From a checkpoint of a small transformer trained on Wikipedia.
Size: width 448, 5 heads of 64, MLP 1536 GELU, 35.3M parameters.
Architecture: LayerNorm after each residual sum, biases, tied embeddings.
Training: a variant of Muon for these matrices, 715M tokens.
MLP neurons of a small language model. Each row is named by its layer, matrix (up: input weights) and neuron, and shows model dimensions 192-447. Each number is 128 + 32 x the weight over its row's rms, rounded and kept within 0 to 255. Numbers have three digits each.
After each neuron's rows, "fires on" lists the tokens most often at its 100 highest values on Wikipedia text that the model never trained on.

L8.up935:134119071137058146170163128121140152109144084173065158048188060148090134133098091157112120125166118161106151142081160113192087144099123139122133054114087092140130126101101078153077185156138112102124118141156112163174164154084115150132130139102140103044155121059146113149150212092128096109137162166160116122081133121096119157083113094180145130133145093137127186104126148095132153137151145123172062161147136074150154143126104075128109123079077156166055141133131124133105114123130137081175131126051016147165149120175126082133180072105107191143086154117114120149136144134184187118113138164141172144090113177085154135087153206114170127179083130141142146100107064161116133150167071139133170117159130153134108100153081108102082114093154102223196146114116163124166114092113127
fires on: "N", "n", "tor"

L3.up739:187070065119103139095098120184121080111166095153121129133115126092147123115107081185081176132100125125086103144144083106139078147179117123130163137146081118165194138167137170098205142125185242112188156122141101145134140137099123163114147104160101096096111127125099132138154125112153151177131108135125090116129116143134116115110136126104125103120106104139138113110077157165129129094155139050055162205196160085103158107031191180139146122136177124116110122116111117101084076137114172152088168133116137127150124142121117161165127134131171160082091127125127164078200120178128128167051176138080161091090108062114102172187140152165119136140097118110093154165148127160140117107137188084106207105145142123153154082146185126170169072134111128089162108133148170117105059147108119
fires on: "\" ", "in ", "ts ", "ter", "ter ", "\n"

L5.up599:146111151167091099146154156143172123166106130180102085157121131096105160128129110140128122038139163047184147127145202134154151139162165156157159116147095094113131091112136119121153166084135109119112095090120139154103185095113160132078109110147076106145098101088099203105110115164151147129106134170110095070122137082203165093121087127169138128142111120175131146123139115107145153180097042099146178139091147160111115143186106171143091119120143039131142109174140127167164127154178110146070102115187135129139173137114156111106157117117097118102133175145160129107147152103103137200103129160114083150130132151172162105134122116163140133163076190186120118101127142130115087086122135179121230064088155165114160135140136157142127126101110124149132181111134097083091113175085077
fires on: "o", "There ", "men", "men ", "ages ", "'"

L3.up262:093159159152129105086145161199101151151038096162116172092104190050152140099143144112113166147118125176152094176155106105152135107053152132131111124135046118123128132190092162120122120147139104151137131103099067093111103109123108172084108161167171140167122121108083124134133121203077088120114155108173132121142126124096159190145182180126115141102073073104112134145127152149143217050076120122188125132101148121117125138086112138137126113151161169159088149184084156115108135085162104170091142134145039106165146078146093123136127126201132155164106142094171159115084145173089140152111132116136090167092126064140170038141110115114079188122136132184146102162150192111119163140092096149186121197113129151162061110134147105136172141162142145128093102132131097108073162095175108
fires on: "= ", "ne", "he", ";", "Order ", "re"

L10.up1527:179147119110108137099127160143157164147135155026172112178149117146168119153151136187127113161104161119104142117149150179096128120136137126136031111128102103086102143191085176121161150116148086088117041153096092114156072121135149139074096112168177171108145173090112166119067063112116144125143166175109164183069119174123144113132180142190082111157143144136112129111093115124133142117141162105064142118166110180160124104152141118133112117100117143118111169103117139152164140150106140095119107155113106162128171143138079203163126152098156093136027135084116111129171140095117182175113101136134210084116148111103138085149127141156131082148097125107146177075135119064075123182154178131091111127158145107131160119129132129061141103113156169098056148140142177127118090116050098
fires on: "and ", "ak"

L8.up261:064098138088106080168123126083180128139182154165152161105119052186110178105108186116093095148109129116132080119086142133130172154177082119149160147100147123114123163183102184157118119212141109114158204131141122095138099128158156111164163137080180109143115192092153160168123124072135139166165145143113182148111145121160143138153146089062139130086171173119172123132115111138092141147201101166110124177142074142163132111141135167105092140152114170112104069141126135168119095101105125075112166191162107145133180159101134109102081120171115139143106118114189097120159144169173194081113096163119079100076148130104115126156083066063138196110161127133154105139123097104176157158186170082131113115121074097116117115146156122168084197116151143134142142142175066140145137130123179
fires on: "L", "B", "C", "P", "c"

L10.up1044:100135088116159101175131129157155088141094099127125166109139074143155105137120226116121138161134081113106102132113163102110127061115121214151133106107114135149156110150132145120100125128127146133129118099105158182128127138096137118131175157105115127152181155101116086147147169132123164090121110104129132127205150098111123054083128101071191126117103159142070082124140147122129121147141167093113107064143136077125097213125142072080086109105111061134139122147149126162111101115141090083125138168093181155151119158113095137111081135128117135087171110138043106135110106118090152217119180155119162146146159089115108098118070143144133124154073149150112138179118152138146102180167100143103146121128164079165099105145127150125112085115107185156098123192159085075102130135160224
fires on: "of ", "a ", "the ", ": ", "and "

L3.up245:129145112060129171127127139181143124158090089132126133170097142133150154142148067125129102135109122186089120114136111158085112126120102161038161198153142065139104147147097043080083197103147080151176099165129119181131126124169179094168144117145146104124117058156139191140169154122142148083094115184088136169186086086165083107193126136135193134109149199169179216181102141161155112117086145139093164098150101101121151162129128096131082078133134124160125146171115168103170151137145120145143134122117175155139099141152104125080026117150078123113122123132175085136167155142164172102110162095147110126125184085136121106139115154124159059138110128087132148116121119110129153144112126166115119102099103173112096058159079104092193144093093095112096113146128129158133113166176180
fires on: "ent", "to ", "are ", "voc", "entry ", "ent "

L10.up1405:121167070105166167190075083155142080102119036108082159125160133127092107169154142132178160187120160156090148062085110173120149085127117142127128105140176140157120128113148122120128113085041128192097176157152045131139173104087089129124142225119147156058124162174150084098126150119107137171152115151119140150141174106117127143104122097183137145084130095040093162096108111136113148163123147191159091170110101134124134148117106141171113125090147160184135153148113152113099148156123126113162177067087076119135148127089103117162159120101168118138252167139120157120125124154187134204106176117122142124113097150113124086148131174106129150076171122084164125093133093131163082174180134130105104119109123094160110102113081108095115083101116138153167108128135134097119132133125161
fires on: "-", "of ", "tor", "le", "da ", "el"

L3.up491:077160094078094101076152108135141124138152117195147157123119070117061081196147106099132150099141189134064098116136180140115145102131106157167073135144126162121191144179136121119144159063126160163088150070064164190115127152155134161117090076118089147095075117149143150123163150122181135061063155136183078062148157111138165102128141079109133191156119147144055125060152113131177193120128085182087110099093137119130138160157102111126132093087145148117131128159188167108144110127123146129125110076092080149104105116147165141139035162175137175099093131131135153107108139070104111130158128123128142077122078149134105119149124135174129128070103099170070122141090116151116132149155179106096113078081159128139152178103144087160155169132066129126132105118131150142165138188120133
fires on: "o", "1 ", "ce", "2 ", "land", "ure"

L5.up661:109130084123126088086130092134157150112137094057156146101147126110125092143078121058185116101109105084122201183159124087113157133158224156149104123148092151161150155144162165105226104161118131158163112139095159120117090096151100129143164125133104124086111020094127120086138073107141131143156114177110129085141138107109139136207118146097085184097146113115042119114138133133097102151079120108087103113188120120135142113075153107126124172118126115116098119132136068106055155093149131131147159123112149117089094085136111046171175110146140114131161088148180178126168063111184164104115156137082122085118121149164145102160124104156099177167131147121102134123115192122131128126229100181140152083131173189137147092113118096131135091111116116109095113179135084132111134143140186
fires on: "i ", "es ", ", ", "s ", "ers ", "a "

L8.up1295:133119143148117149169172083126147088131166106082174141120157097150064174141124137080153111155082066085133142109100084146120160125133144090091110173198139135146095122156140060092155147123220125063146169174147167089104156110123108150146094089047146118141140107112147071135151179122107163121136122142118096169150151146100139150151090087136098134197190119096144151168079174141195078137104076137137137188130077140200158170157146090108103131104126147148091109116127148173146179167137100081075088135226150095099167149120103082205126146131120116093085169110081071108145137086129198069139136107181072116137121171124120088141096144140155130120123116072090129118135151114121132128095143161112102156087130166158089133141072144120108117164128131136132091114143112148120117136097086
fires on: ", ", "New ", ". "

L10.up1128:100110124102129156103100097182194203095105162071212130064159144117106163070090154194097116097139112139130123119144100100128126117139110185116099109135138100117134093191085175125125170138120180083069187195111139128088156116131104143171125134120106139146156179147119159161127151177148166157095083123086133127121121132125115123127094132114153124156150127105135187116122102134182134102118109114121135152138135093127109131100075048152106131097074045183133108138115069176098119132177113154091172098156173099116137180096126072101055090121153143078151173129144161128090118070112112207112127088110138078100117079108176136149109098156141134149125134122086087203171162111113142099125146163161100107114130095173093158124168115110104133082101193125144099170134134098163127110143147
fires on: "| ", ": ", "of ", "time ", "d"

L3.up987:108137220102120115067124112146178108115082128133132160099167197121126163036125064116131103118068064081080118131149096074133152113155154126120138123116237124118126133167176139089144132127100174119095146175158081136091190099088136158110172153214123157115124114129162160124161105168109161119144071082121110116128140095131169129069160152191138137114145121099181130153148104100166104062146096082123089091155177131094138117133048150080124173127123120168173119148107116116082133088149122092177152109115053134111135167061193094145164075118127129150124096144106148114142072110178147142080158111149102169147109106159126145147153108136122126091110146131154060150088121122092157091071120144116089136117078157114078134142116124147162155161121097138134159108126168134135089134066081
fires on: "=", ".", "_", "Mc", "Andy "

L8.up772:077121102161170156142139127138163116107124180177160115084064113150129177093172205118114075079171125167151141117103146100123136129140137125179137133093127133123056169144138181164112121125072139130065094082142154133154112086079170129138107171140133147144162158133181159103143112142084142154102171102102168132130103118122123076140114157178059109143066097111131117110155181119171153151144100112186065151130120095139098116058115162141125189146122140133099060097134078115161137222169162149111164180106151167094193138103145111133148120155085136105097137127181082131129103130114096085144078172198116133108091062110125067120063122066078125162139152135093126110157089096168176118138117132156077113121083057164115125182085116108130134157109117165121138111075127153172131108145176
fires on: "M", "K", "B", "O", "N"

L3.up493:166058096086147125076126137116186109159179129116107071111177134128080084148084115170077170101109099130153074160070170076118116163180184164131134122070090095116134094102125127108137139095130135171140147151130114135143169111138146182142078148089165100168134141161132145118145131083121114081089124180194110086124175187164137118110126125108104073078175091149115095101098185135074133108099150147095177130116102108152123115095156106121044157136095175142094140142135121148160128161109145111134043117117157107138109141175084205158153124155115171097160146073100125092112139185163171077138113119081155122134139132138123134110133090118071126109087099168120150073117110158140100139095176164097151087169098125098200142153152119095054124200130102149063136098121109181074100127089095
fires on: "ing ", "ing", "Preceded ", "leading "

L3.up437:153183174103187139126140152135194118103119139154099130107132106122086161080106110188166120092136100188185111180075130073163099117140120073094154106107126076133149180130091142120125095126163156165154081101115208116111104089143170158158163132122182138167117120113133125105079092073108145098137118096127161090123111111134183100157144128088123101055107115144221119146170150092158128087111102150108147112175091183116131125172061163115079084183156162128163116150131124104067171181138101174074153174157120137137137123047150127145132140158141062130101141136101050165109128145111136128085115110160119122123101172100110137233121146131122115141131158149138112162065097101160116155110144151113091073166136150106098119120090094169139152096102100155144162096203066153108130132135121
fires on: "B", "L", "F", "F "

L5.up233:114100195132122128157118092082116124158080110142093149151104085127120161050113101136100128091166090137149097110112213110161163185163157140116108181183176076144120119169144123157070168104127101126074209153129096122163169114118112148135088096131125138151101127116099175178123100120197127118094189207202059132146089087145081100154135138161105136156131084096131084098104178062159171154126146016141166163150140115100125114132127109137101150098131116167096138129168121117123086140130145136148070132124072133127109131118148140143127113151102142170149125078111137121099178089171148099085123088094115179110118114083147117106173125120111105153106100151126167078127152070129205166127136121104182102141148143087065099145112135131151127144130115152138166123108135129140136040092110
fires on: "1", "5", "N", "6", "erg", "10"

L8.up766:178136151137081101070084115101124183129129148152171095159058072149046148182138123156155105134130125146051103136095143144173078151102096104147109127160124165112210119155130139186136092116118136135154085161068123140097120133119116146115119137185179142137114137160158160082115170128154098161136072105134166122099098135112076082140124175093155117175124161170156139131153108118115113063111088171150130147113150078101103087095114103144079160162115164175089180137146117083091133154173096111129172084097139134149071098116094133092113117157114096163044132079147178082170105134080106159153191164108087123147142152142122123085114175134114105174100122132118104128147123124119126142139122123134171115087190140136127192147131186176128144131127098132089130069084155077103178113106132
fires on: "s", "es", "als", "ros"

L10.up1389:187106155136087072070128127113110127101211139135139174136138124101166153078131134160075153162147140129099130166096138093139082112147093132223139076168130128163117072137117060107095149136122167141165135112129080173117142161122147177124170064127126036115052102157112157081135139148129138109127079131102134088126171134126148114107185160173167087087120097070129153117079099095128128119073166131141158116161119096110133113168138134130160131129062119104085101153171182120061144082168090160093146139123092091076122113140109193121144095133096090132135138173186095117161135128058093095098121136112140152110117083116171097171116181105143101150186092101113093091099097181165160109155142120165153108133132044143140164124109174125120086122165115082169137139158108136144140172091152
fires on: "|", "\n", "==", "ere ", "in ", "==="

L8.up1334:131089131162123095120125124145138156100091131096143115162113126139120155143144196113162101123126108133139136180084158060102069108143114148103105093132109109143109130160109154140101089169085128136146121087183079136113127145057111126143134143163176184133065147094053129100129099130134148140073144102102135138128162130127066154124091102143116179120151122138082139098114104137138153110122141092081104146051102111132075160112086097139116104136056127107190109125106118101151115165137098136088170112109138142080132172114194111130125078144107134121087142212104114101132157115126130112120074074164132073081100116179170122148110117119091126137141138144138209117108137097071057172156099164075123146131129081134157121147083058103114190196143115200160096118111176173111150087096203
fires on: "and ", ", ", "or ", "pr", "Fre"

L8.up469:137080158155142065121113105073107113110116179138107099126138146095104153162118059139112130192112103133139121129110091083143146160110149112163100143056116175144163157100140099123165062121078126138071090110148145175136139079145134113131141071062139151100110087117134158112131111125127065117139115126070130184131127115179109174149156146141163102140224111104082152087093119106106193089101145100156212147143152131139158074113133127186166105135211155169145143150116141121127112075114121120186098118100123113114131148153114139101120089112135140147117070135113134127153095125157143071137123108123255099157126136123135156154123108124130119227169059158138075138072111147173120085167169153172099161083108167113117088125169130080167101150155161088118133115155166143121164147111137
fires on: "3 ", "3", "| ", "w", "sup", "2"

L5.up839:048143101138119109075152115126124078103156120131115189153125140142129135101141120118129107126061127112129151156088104166149096112138162088158092122099124150140125168140146119109119107170099160093128130149121114114111177136115111064209025117173136154140121150098074089091160118109094069145089133130105081189129113076194129105133146148131174111120128128117151161081144100150128028167107080120147145116095022096178092126118100121114116109173164099145114152119113122098127101131109110088096135182155146107164086115153141093109177121125104149183049140128169108111122174167155116139156106168165119117144213172145133137162110096095124133056076131134126116121172127149137110075093148134119132104174175087167128161170145139069175057134179083112069126147128121031136114146166181
fires on: "as"

L5.up107:126182155080116148156101159132102113057122109087148123067084175134123146115170128138076142125111140108073145124073114152087114098134159145144132158156145143088122195164133094149101128108112093160159136210096177167140112176117156076130122118146173188134102190110073141072102127109121158101113109135099105154138104131184092118112081099102171126147189147172177163114153132142166143139078156104180119098127170126095126094160149179140126124126100184111190128166177150133173118110120080066102159087165109129130137070130132146135166106163092180094122113174122197159111172112152148105110207153114113138162123139110108049138109091177119147151156136160156175173152099109170117121147141137133091149104145173123144129175110092135172124189094120074092119110064203119130075129157157
fires on: "ence ", "le", "ent ", "junc", "ent", "Cl"

L10.up341:121168142142111102140133152110174156084126106157161061048176141135201101126194174051150081170142100115117090133141115124162129116207133176151149114089157094159144145131105153122139137122130155150120137130100161103075098086127113052132091069162104110157147084162108096127137138145169098146182072097082185153103123097098157145141118116104116135121123064104082140182205105144165131112134143123118120143113121168137182132107130108170123142089184115133072104075196110049157085104095071116141132186099102118117114150102182148123128122097110135112212102132164163110151119114081178169149109159107030144120162144105167098140108144099151127163133137122093133119163143187177138090201130086152126044090154123133117109158139171150133083126146139159137145122137159097119129142123158
fires on: ", ", "War", "s ", "ts "

L3.up273:152048145152065126163115130116105055129089136110137176138060198139156209152189098127105146099152103137173124105099168130152132125136133174112123180145108194143181148149133173120096098130105073164178146097137135107099124111130124126197132140120070111177128080106140147125151165098137101140096173161073180113161095180180121130160087145146118077145082096178163139100121106135142150079130118144081138093098108116096087167144129193167124163129099137169178138117146160127183085146174138072177075104121132138161100096129154135133070141151103111125156108120171142112104200162162165150143126018106141128114101107095106096103139107113118143077062121100094096109145086190146040157135169141121079165116168163115111115138115120181152134158143110121136131087134084120162138136156149
fires on: "(", "Label", "CD"

L3.up1213:181124117090137140132096020151139133153098167116110221131080156109154110135124100089209131097164159135177097090113145138161114110145058165162188127179186171115110174129106145198155173190128155175163138186155098118119130079166129155138146151148112100131154096151128149125134065151139118119123112160122098139184094144141100126167076182126146146162080129112094116129094146119179090125121134126134140101124131164110141129089085156134136186119113095134136137165102093078085101112101136147176098104163131084144131131137125080144138150144096118120178212182085117106128178130095101120153155129165117098088124081112136146091167096150114057130129108138153126204097118171164099135174136121111065147180146131121183118119105163147157127125129180093186154138160094163086105133129154
fires on: "(", "to ", "acea"

L3.up917:102170188126151185140044114161151144133183141138133093127107150099106162160107170151133161127095157157102173168081106097104102112105101131062084123138193112125113181071120171106124128145137166137139129115133092149158085135119108178126097141070186182148060086064118134164071131112118161091120136074076138122115130168110120153141147107135165102150124138097137122141154188135098159143187081166103125081166070154127169124129109113140098104126127107133107175113103136139163134127122142077136192098113150117110159123095127165179123255079107156128141123090100133139116105095114104135085147079132121144119135099109073153086134123126155093164139132109069129149222156129111129123112154180107159135104140109151088160104146117136127123184186144145065111124168105082077143091078104
fires on: "–", "/", "}{", "enti", "tw"

L5.up804:103115135093177127141113125143119101092128104094163172135139159130137186126091102111153108137114115147132163095100114160109087150077099143136104090140117129150148223126113082129157106112158091128094101165135138136127143075135142132114084203121102132147123115126149153137152130156139085142119108111140091095152188152145154125148133170141168104139128085176106139187057152133088096086088146065178136122138158163132136140170056155129132104123162154111091058159133131109141157152123089111148112090181198095061121179138180155149160131151167140148117118079108145105157114144187095104122177177170087170132182097060119160144155114092105189140134117105071135183103130137087053183174063098081188134142186167139069128128134119160132117129101133160119098085075150129063153103063136
fires on: "on ", "On ", "tr", "ret", "et", "rig"

L10.up1060:125122098161141146148098169137114150156139100139169136104126173152086161207117141125230140143126059128139147080088111128108127103140176131158111103128116148144106164100170097143103155089122169083094123145141134126144081109114097130120119094120143145150054150121131147093112133131164158126130182082115177104165118117121116126117195102114119119109141092074165123067107144160134131146092166152133112115091198043113138162094105140114133101098077159132175123119085175152230127098133153154123164136126153113129172099147137146159114122132107153148056132161137127084072154138128126130108130145122139109101160115133159126065241154150120110107150132155119168133153148110152137128090112117151138138127129104165139133156155113150135177169106167190133165127119233122056118140167129
fires on: ", ", "of ", "and ", "with ", "| ", "ing "

L3.up1308:132127136133154151078138058100161118179169120099106109107180103114151138165093110137105128105109121092159122129203160109088183176081186109154069148099107128105145097125141101139159088156134125151097149102108091088122093172202087091145117165134141088176163141100173072098081096111053130151107120139131096118150116121101155222200149120184162117127149124103141105114080100112206096105133114142161207161200123166135096157063152081091187074070185109118102100128107122128097123166145125125090080149153127120117120124159136175125140162102067133107112097160143125126059218088168158146169129144154134074122146158128128096113165116087106155090108155144154135075129104153148109131130087090103103127124190125147136158165148115128169153133086086135139113148125180074142154102140145
fires on: "as", "ip", "up", "ative ", "sub"

L3.up893:100136141129157112071168167145157126131131147165146154105115212114206142159112168165136100124114159122132037114095112178074122109137123139102136154173075169118144144126129139136158094125136135193105091110110146156159094135103113131196162104123130112173160105048144129120138063140167181114096128137154068116098171116126142069112163166133157108141085108120143174085148131174161142135112078104162166107125096086123174127106062124109102092189111170112124128140130157171094129157087100100085103089126167065187114139160086034151165152166126188127142121133110161124158134108131121130145133135138131107121143138103096110207161135155125129108130106175128137124082133069147146126147139162192135127087172151228102103129110099146159070125121094126104094148173115086093155126106104
fires on: "re", "ce", "ni", "ne", "General "

L8.up1378:155152098103091103177131162081199130131113138064088166139063125146107133117080117145171090182142153140140093079153204109100147125106112124118203148157195155072210114111141130174110119132108128140151116165155092120121134120114092098135105156202100162121126111128158141094135127142255112119151135135104126139152103083056076145138154135184128137125156107066127050112161151097079154075140152119074173155141170083108135100103117124094125098154110080154120133148117142132067135081123133063120089172120123048146100153182079069108060104174161195193125108068157087082142116128133127111104140116134141156151117092106128119133103120137129146100150115186150101168161125131076131196177107155086146131105131086123144039121142107099123171125085127132154099142157062175107072070120192
fires on: "(", "a ", "on ", "B", ".", "A"

L5.up70:087081087112137122209157090104147132147144100125056115145167167157166138137147092155134183111154139119098110149179157117176058118128173186109067089117106166124051180154141152064042118145109110100129119131172147158181139134110135092101121165111119167118127064151109123180098141174135115156167086041201134135135159136151155135080134149208182100126152117129146111098075141121069154119111158052151104143125170150142079113171070110116150175075113149140127109176149130110178132115100108136125105098139072140196143170069070109133135076173150160160170163158161125151140161105123123053084116185109117135156162133101120121118148135104139129136108102103121125134115100069143131121147121068127131149161119132115107126146093084118118099140078111155097118134115119086147145047143088
fires on: "tr", "out", "bass"

L8.up1282:086134098092164128152104151103201168097209143159122117032101101165104123183084172115164150182075108192162171135152158152156186107137128155139179159155133100127135131129166082147133169138143093073086116164136177123090153210130127164168091136085126196050170128125160131074124168162131112136129157128121111094069097156160102154143150095140097121095158100079136167171118089139131225209099124161126106174095100120082119161120129094170088155104171107168110138172117129123130135172091065136134109158142093122069133102117150103166154204101147091180118170134086185157082198137105140132121096084172146097175106096100130080089103195118095086144143141128070126134094111156099133069137176129088107128117151157142137163095135126152120055171072148142130090098097130159142136128154137
fires on: ". "

L8.up1151:157110152112145083136075155090101190102157185109115119106110205159145132145137159139127138080074065140109170142146158119137094142163116205145108112082127125092126170176129176171200151156114107171137088125150088210114117131076106096028077179110154140124078183124135152123182094121188071184141113150128138134081075131120132141160113109187121098120088052115169131100131157108143140126125158172078093125137132122144121100126149119127143093131169131136098091083131092134132145179145163089156112102166116155211075099088065105227114136144141152147090158119122093120210148148154084138089108055153208137108071091152108155175111188158159155161103183102131128143124150109170120148164137176118177141133141095099111118053097147157184114100148155121082119140112129149090098129071113
fires on: "and ", ", ", "; ", "while ", "), ", "as "

L3.up1273:116092101119138116134140118222125137159099095115125063176160104138118124146076114165128115097165135122098139064119128114144145129148137110121128085119110168122102112152120128166108115144177152113162109136122109147079077084127088115122106140145148158155150108074121186072054162131140200127085134145176146141127135140107136157087143104139154158092162125196132072094114120158059117160134190084119154136148181156141149137107077123140103100086117058130109152166138209072181100138105140062160100125093143149174159124110214115163120172160143112091097134134135141135067099104128137135111144162115146067099141122121135094136137124122153131111107121168182144093136073120150101173146088148142128093102099202090165220093145089133069168080140202180101102143117102145101159135151181
fires on: "| ", ", ", "third ", "half "

L5.up429:088157129124166126191151149150140162119095125136165221144106120066158083085169175108183162153088111145104211131127121131138145120172119146138145097125131152123086133122116124124113126155152118189081150127081200095083110185138120117109160125130121137139101135112120135107078096125179148139142135140157089138088133138111186080071121115104158127071190104142140078139121147140137131097087074158126137134116173166080097088129088119166141123105146099151129138155134076152150044132204173132160186081104142115102184151130074126092189174142070117140109115116122120157167126110137088116135150110125102114155082139131105136170118140139124167129130114109146091132124134131076138139126134138079152174130169147114113111152120086104142145024093070139127137142126165079103136084174151
fires on: "\n", "place ", "\n\n", "old ", "born "

L8.up361:189084106100195115103111149063100128153107139150170142108124086108154101082127164057101094125130133139089141151049117149130149150106075130102125113117110139133084127131122188104154141133143164159132131088091100167120140143075110156134131135157122150138115126121129069107174182135118118113155115099087147163118101091142092152150120182053154138150184114142159148136081134153142121078133086177193186122140115121096138101072085142083073187093099135113185126134106116164115096199134185094136123132116088152142127143142142117152115090177135146138097089127177086133140119121174092074111151145117120093131096125068157146159114146130111140121151181124158104134177158129109209132172142094093109125095166133079162184076102102167127106143159116168148129095104140149121189100182189
fires on: ", ", "ing ", "en", "ex", "ing", "ting "

L3.up816:153035197145180152140154119143131138141137120142157173161054157103090080123160167129128122109090113144127131109132149113166099058112113140143158113107143147110125123110124101172156110095115092152061132150158131128085136086131104138177098110156162094137103087127125117058138116086101121168144152101137098077113142141187123094067163123139075140129163130099197109125089131155132155114109070173131183137129135129072073129048114120159107116079110120134178180110148130116149117137107209076159115099107063151090240179123165134139121098170072146138147135126188075072116210128155137115120087133147115104148120107135153143122099148092146164179128123115114126084080127141105143112136162115073125110115089112129058140119118148120098133154122125123129115191076101161122090143191178
fires on: "ing ", "ting ", "ating ", "ering ", "aling "

L5.up801:111114134091218110148140060120112136123105086100147140165130095118092119121139127094087110134085129086089139166138127120145159157168137145157115125188164124065105153118149097159142047101150127083068131140172105099180154183200157068090097135095129183124042097155111096135167168099169137118167104147121100159106137105154095085065119122104111158166129152093170139148107125106113152173120117124131134115161103092146187131105106195166104103133124097083162083018139103155148130141169180142095148118144175116126102114124129078129133097166114106137113136223062112122083118146144120103114100168101162181112137095126136079103102071145104153174103100145076114181133131072144115145054126146224159074100101159122175079110145088170126162132139091118126149160171170107117087106165183
fires on: "em", "op", "Lam", "dem", "imm", "fav"

L8.up808:116072145140164107114130086136126091102147131111189139132135203090134128140149099191103208184078112177179075121138075093144161139125176163126140156094143125175117099089113126149112147156096111154090114123171119122209092083169152116144144138087147159143110114124143151146118157099118200094122130099116134150113158142151188121145099155109096101124164138136140148100077130115082165065164132116148159105165099140119111154126097123123149075080111185192107112151129199120150132117156162078110112169116201167107227089073187196082141173113121134126102101179175137152132077106134158127125045183141127067141102112123058154139163166115185129159151129114158091071117121124171135146085151153133083125096131090136096083147152173087130090143132146200102161133180091155116163106172167
fires on: "was ", "\n", "is ", "2", "3"

L5.up1096:130183130207160064166079109162127149000149098090136167100125130119134168152104113183093109128085104186094133114159096107194105065095179114124111156132149116134178129071131150089143086125183096200107136128205124155116141168142091176128109138107196096145156144139152162099119149138152124132237155110151107169168121102137162103149104147188119081142104102147143172102156187138135075108148117143107126155138176118109134121180092127117103094084191159105106135143182100110111143115118085153080120138082133152149142119139111093109166119154123153153137119136093138137103164129170128139108120128076143171120110112193141055058114145111103111080067110095135088114178105097098115069179143102159146184151134113170074113081154126098088111153151114143137118125181121177104194124202168
fires on: "-", "al", "Second ", "th "

L8.up812:089075084129107114117092161134153077126144086072167092137107161077157131093079152156150103118154153147129127162104137093124122079130125127166146120090109153152145202119185169158129147176169107126137115124108109142122135146100113122086157132125102107166104146130078133100143174106105193122159122153188125124140162129138121148117116121136115177130148142166190176123159116141191132061083083096084152079110162089116094139127155098092146127087110135194167150122165166113152077109154155091130109133147104134165112111098177097082177107124156105170124182129141145098080119083141157070072109104174136136110073071152103087074135154139055145145142134128145182143150132079142155074041128077123160115132135125171143094205133115102089145192117195190179102106133154089131090098149124
fires on: ", ", ". ", "and "

L8.up190:156080148223102165140127140077179131173146117110129125067118128142102142148084146169092126139146079060101082139106188119150124118130198134169148150120161149104171117121073121189164041145112105090080165110131154112076126092094115119152137140122161114171074177099098160152148115177146137103111104097095114092201194097085154097083138119127068102109067129151163115137150121090092115140095120108107147122113092146098140102133188202145154162161160121170158112172083128122234158127170148152144161132136125103142112075071131062116165119099117159106124118144153172082089147128148139153101165159110123117138170117114109164137124123151171086182165179094156107136172115133094184142112126151185114120148121110136160110092141106137140103131100120161141163138131134151066180183113163
fires on: "'", "o", "| ", ", "

L10.up10:139161128111059152145133162113133165159113174097099107099117094069121077127090103173089056138122023130164112095139074117218153151103107109179094096120095111125119118076090109135092155146135142150143126167145090157167091139097092070103184122143139117078151073122101083096160103111098065125190102165146165099154140155154094085111148152167124161162185147082142105140081172121178068086170156096113213144156161208155228136136114178160181178130105171173102109146141132099149096092156187118145120152100076163119065157132061113109198087159126129165063117089087110196103107145121177085102146128126105131176125153104097181145095148119130102126119130180140100130160136117095108123175110127096151183117127127126185120157091076102133186110163130105102159133125133140174137136107096
fires on: "dis", "n", "ad", "qu", "od", "rac"

L8.up1051:145098144091097076213169123111166086065123107117097138125143122146144102104124132087110117111112095115160145092111150172164173144124090098113136103176119105112134162152102134196153112131205164066130154106121185100132158156153097124135123159128174184154137145177101110189147115089132151132152135097181109106062126128142106153144079121155090143150144122035113110171175110147148082182114145137151100098090119123141106154139073106036126120137113117119146090138142074160098079186091140117090140142148129108097110110155102154147081122066148121168112140146139147150080168184123065102139102137151175099084115166117112116147096123166146102122103179112112132102109190131129153093164079141105043125135139114113111143159123113133136121158100204118170128107089135137091094088080113
fires on: ". ", ".", "6"